Part of a small language model's weights: 20 layers, 5409 steps.
MLP neurons of a small language model. Each row is named by its layer, matrix (down: output weights) and neuron, and shows model dimensions 16-111. Each number is 200 + 40 x the weight over its row's rms, rounded and kept within 0 to 999.
A block is one neuron, or neurons of one layer that tend to fire together. After each block is what it responds to, as a language model described it from the Wikipedia text at the highest values.

L11.down91,302,176,217,188,224,192,166,161,262,145,247,279,182,161,133,148,135,190,308,200,181,136,154,179,131,207,269,199,257,201,248,273,225,224,223,215,209,156,187,220,165,153,217,199,174,241,206,208,245,214,194,139,275,184,170,160,255,238,250,137,218,225,208,198,210,242,96,178,160,173,192,177,167,254,217,228,192,141,246,242,225,192,271,174,117,266,148,198,195,233,114,184,247,169,129,171
L11.down110,226,196,259,97,200,208,209,145,124,226,196,164,184,196,267,230,263,224,229,180,165,194,129,199,195,140,203,239,219,198,212,210,194,214,163,268,149,260,231,215,186,222,210,224,175,219,236,217,276,210,254,255,138,242,173,113,143,247,114,221,229,274,270,189,182,189,113,190,201,145,185,188,167,207,210,184,211,163,260,245,229,257,258,225,186,203,200,196,212,206,224,197,154,173,244,256
L11.down121,224,161,206,233,200,196,188,192,182,168,200,197,221,246,213,200,219,221,253,243,182,212,162,334,229,125,215,241,180,151,211,176,114,116,190,263,207,165,261,133,149,168,133,146,240,156,301,251,231,276,225,214,208,246,185,227,255,205,167,237,172,177,259,140,135,169,148,158,199,187,102,231,225,183,193,217,249,180,228,202,118,191,152,194,180,184,199,221,231,142,192,210,239,170,140,212
L11.down163,209,228,285,215,224,171,210,248,105,177,208,195,311,211,210,211,159,225,155,225,159,204,177,162,237,211,230,166,164,155,263,178,234,158,251,202,215,211,197,211,188,149,143,244,139,177,204,184,182,264,182,237,229,179,201,236,188,199,227,161,211,199,223,227,196,216,194,207,206,180,209,142,159,188,199,186,153,174,168,204,182,301,163,206,205,215,129,225,156,229,193,122,215,250,216,211
L11.down314,158,180,313,189,236,209,191,186,159,115,165,176,234,221,207,218,195,249,198,197,183,245,178,219,154,196,178,227,229,173,216,213,231,106,209,233,152,229,188,196,172,217,194,327,203,187,145,250,210,195,196,173,194,134,281,188,183,117,219,257,222,200,165,189,159,179,173,191,150,237,269,201,257,163,183,184,168,205,217,137,181,189,172,169,185,157,199,185,202,237,177,250,139,92,172,179
L11.down425,213,296,196,255,250,168,276,177,197,148,166,272,310,123,170,276,210,211,173,182,255,216,213,186,148,208,250,210,208,201,186,220,247,172,194,224,269,144,243,233,183,220,193,254,241,207,206,148,293,189,236,133,154,139,169,227,220,213,221,244,173,262,186,212,161,210,167,296,215,220,184,165,187,189,209,108,187,218,183,125,184,217,256,177,190,331,177,201,261,213,234,219,260,125,206,214
L11.down591,221,285,221,218,179,128,271,243,203,215,186,153,239,231,164,183,182,217,258,186,182,183,89,158,198,227,162,262,203,237,215,151,172,232,217,277,186,167,228,232,226,85,163,226,171,163,253,288,161,144,145,162,179,174,189,201,224,269,217,196,165,176,186,193,169,177,146,234,190,216,148,202,228,177,131,182,207,195,227,189,167,143,177,181,191,221,156,186,219,156,176,194,127,221,263,273
L11.down786,189,163,227,218,204,151,184,192,295,264,151,204,167,176,164,163,127,203,177,185,166,210,158,179,214,194,269,270,275,261,196,141,185,149,186,233,177,177,219,178,207,199,183,223,218,214,158,227,190,239,189,196,121,154,228,135,231,203,232,213,245,215,75,186,249,211,187,315,184,227,197,141,133,159,181,195,243,219,290,171,219,193,192,242,164,222,222,180,145,204,243,221,151,210,138,142
Responds to: Main-clause linking verbs. Finite verbs right after a subject noun phrase or pronoun, mostly is, was, are, 's, as in "the unit is", "ownership was reclaimed".

L16.down142,181,181,229,199,225,125,185,169,197,184,165,324,115,193,149,155,183,163,219,213,116,189,245,125,233,200,142,242,205,203,204,202,229,175,253,162,191,194,250,157,242,170,217,206,255,286,143,228,143,229,226,219,211,225,176,282,167,216,201,208,189,162,174,175,166,173,173,181,164,226,220,243,226,201,167,167,223,238,146,142,230,147,225,214,176,226,210,203,200,198,217,243,267,159,209,138
L16.down256,301,152,254,85,209,171,177,183,287,142,145,271,153,162,185,266,203,229,256,241,244,238,193,210,167,219,170,285,243,132,231,167,203,283,163,186,220,227,206,237,124,264,257,144,279,210,255,148,216,196,209,209,292,206,257,248,195,258,216,160,200,231,202,223,146,159,132,186,198,211,224,177,199,216,197,173,219,236,214,184,174,201,230,213,172,243,229,269,232,191,239,169,160,203,145,171
L16.down628,200,189,160,167,311,119,133,236,193,299,254,240,211,186,215,245,206,230,262,236,221,223,146,273,287,217,187,222,199,200,212,152,209,128,145,156,207,184,180,198,157,194,218,186,173,228,176,237,245,210,169,224,166,267,187,240,165,219,207,138,262,176,178,206,244,147,134,259,176,183,233,218,145,239,159,171,199,246,162,225,193,224,185,138,158,142,214,193,198,247,176,155,177,147,170,208
L16.down950,116,186,212,200,182,218,252,208,244,169,198,227,227,191,113,174,273,213,174,150,199,222,258,204,196,200,173,155,179,185,206,275,213,166,156,229,176,229,183,161,220,151,207,223,235,160,211,154,132,215,245,117,225,198,234,222,237,182,151,165,267,218,182,208,240,191,243,201,93,163,151,168,157,168,229,202,225,164,260,224,168,199,163,189,192,175,243,130,130,239,200,246,196,168,198,246
Responds to: Descriptive location text. Verbs and word pieces in encyclopedic descriptions of buildings, roads and places, such as " is" after a named site, "side", "west", "storeys,".

L11.down146,200,154,155,163,200,220,160,206,166,170,201,230,174,252,191,272,261,227,144,203,215,218,249,176,255,254,212,186,192,207,215,198,209,261,249,212,231,205,96,144,240,177,162,158,231,194,199,213,211,221,258,176,199,232,214,157,190,220,237,191,188,171,223,181,160,178,175,190,213,206,185,189,179,231,224,199,141,191,218,195,183,182,257,147,247,259,212,226,160,179,162,227,185,325,267,237
L11.down370,174,200,234,191,205,203,119,199,218,244,275,197,175,223,168,213,200,116,197,205,151,198,245,138,217,179,198,98,185,191,247,216,139,211,168,215,229,234,212,172,282,190,143,210,205,169,198,193,210,233,147,124,201,199,206,223,197,226,233,231,130,177,150,172,220,291,202,224,201,253,200,254,72,182,300,127,131,274,179,236,185,159,223,218,210,212,229,219,217,226,93,164,248,238,287,116
L11.down431,215,246,145,195,148,214,231,154,237,278,178,211,229,244,189,252,194,157,182,197,163,157,221,206,224,177,203,235,194,235,179,126,130,223,165,210,276,137,223,176,219,255,226,169,151,194,230,199,192,118,224,214,200,247,152,151,208,138,203,145,170,250,211,238,219,205,187,216,195,219,202,238,201,184,239,245,150,157,203,216,185,246,224,261,155,215,149,216,179,245,271,180,257,227,197,257
L11.down522,195,230,185,205,267,212,272,216,177,198,281,185,183,180,235,113,197,216,183,249,208,211,168,235,220,152,247,221,173,232,223,204,153,160,265,127,206,232,252,212,166,184,193,203,159,197,212,204,224,191,192,228,178,165,136,308,253,161,207,177,178,243,185,224,220,159,124,226,122,169,222,146,171,179,158,194,209,205,179,181,205,135,155,180,202,243,235,241,161,203,218,214,228,194,189,132
L11.down614,210,186,122,248,170,204,218,279,210,189,179,149,238,134,216,193,306,246,184,248,201,213,114,196,185,199,153,176,203,263,264,231,179,177,183,198,163,159,189,283,299,216,211,193,201,165,204,172,259,268,173,170,151,228,169,182,253,273,218,208,165,239,216,242,274,261,291,142,172,179,241,159,143,191,208,155,187,232,279,231,197,173,107,203,218,217,151,163,121,128,164,201,240,195,176,125
L11.down651,221,180,221,190,171,183,161,255,209,287,292,133,257,118,256,152,198,263,191,196,224,147,170,143,239,224,237,174,239,178,193,229,159,251,128,187,149,234,152,276,197,211,140,207,171,261,112,227,213,178,225,206,221,237,207,196,224,226,145,217,169,171,176,180,96,173,98,212,221,190,228,204,124,220,189,235,142,189,217,167,178,271,201,206,210,252,278,172,187,197,187,117,207,247,165,193
L11.down712,223,200,262,186,257,225,151,128,197,185,173,217,172,118,120,199,216,209,168,185,126,155,264,264,266,167,187,194,213,178,235,147,185,230,234,199,237,214,174,243,238,182,206,170,147,172,233,154,224,205,227,214,144,215,113,220,219,184,192,163,239,230,172,267,227,173,215,215,269,263,153,165,143,210,176,173,219,175,181,124,241,240,171,188,147,226,228,266,161,166,183,233,222,171,156,300
L11.down794,269,175,153,287,182,193,176,250,231,239,138,169,203,207,190,272,236,155,179,266,203,185,177,227,241,256,205,185,144,223,180,225,234,181,165,204,165,185,143,175,216,183,250,223,166,151,225,230,159,197,183,183,233,179,147,242,189,213,144,170,203,136,236,232,173,153,239,130,128,176,167,217,260,210,140,149,180,240,198,240,224,249,197,277,248,206,219,209,205,232,155,200,133,235,243,174
Responds to: Verb onset after subject. First word-piece of the main verb right after a sentence subject, often a person's name, as in su(ffered), di(ed), re(cruited), in(corporated).

L14.down13,225,216,193,163,170,232,229,217,187,212,156,259,169,145,165,146,227,168,198,314,173,194,204,252,221,239,218,290,222,205,169,232,217,235,250,207,174,228,263,197,269,117,262,140,206,212,280,179,244,221,232,185,219,137,289,217,264,143,180,165,136,258,207,201,167,204,173,218,258,160,152,193,215,170,206,190,221,198,263,223,188,185,222,202,225,202,189,268,279,131,186,171,163,130,291,188
L14.down40,236,249,217,200,215,237,218,158,178,238,154,207,190,165,219,161,124,139,271,263,166,196,205,189,307,261,239,240,153,242,206,228,136,208,190,245,178,171,245,155,200,168,200,167,228,157,263,313,209,171,149,130,264,232,211,255,296,228,187,187,202,186,186,184,161,213,66,209,216,206,210,223,204,227,174,243,234,152,257,218,192,187,225,247,197,173,197,166,185,159,267,178,228,204,194,213
Responds to: Be-verbs before passives. Forms of "be" (was, were, is, being, been) after a subject noun or pronoun, usually starting a passive: was built, were renamed.

L14.down878,248,255,206,256,162,202,200,207,151,289,159,211,218,169,157,183,149,185,215,222,184,171,184,170,226,174,196,185,198,210,283,243,200,189,193,225,92,196,225,188,236,177,233,158,249,164,185,180,132,201,261,235,152,166,220,265,219,234,196,201,248,197,127,233,190,128,213,226,245,233,140,203,208,220,170,203,232,140,196,225,219,183,244,145,134,229,171,259,189,151,152,274,217,171,217,232
L14.down995,175,136,258,256,287,208,184,229,153,172,178,210,112,162,201,178,276,179,218,186,159,233,245,188,197,197,220,158,206,167,185,187,168,260,252,184,181,177,143,206,274,157,185,259,229,241,164,233,202,205,208,233,207,160,124,250,264,233,173,202,204,262,242,179,248,195,178,305,242,166,213,149,228,269,170,232,215,198,192,120,172,210,208,227,159,148,213,196,137,148,207,236,234,185,172,199
Responds to: Mid-word past-tense verb stems. Inner fragments of a verb stem right after a subject name or pronoun in biographical narrative, just before the past-tense ending, e.g. su-ff-ered, colla-bor-ated, join-ed.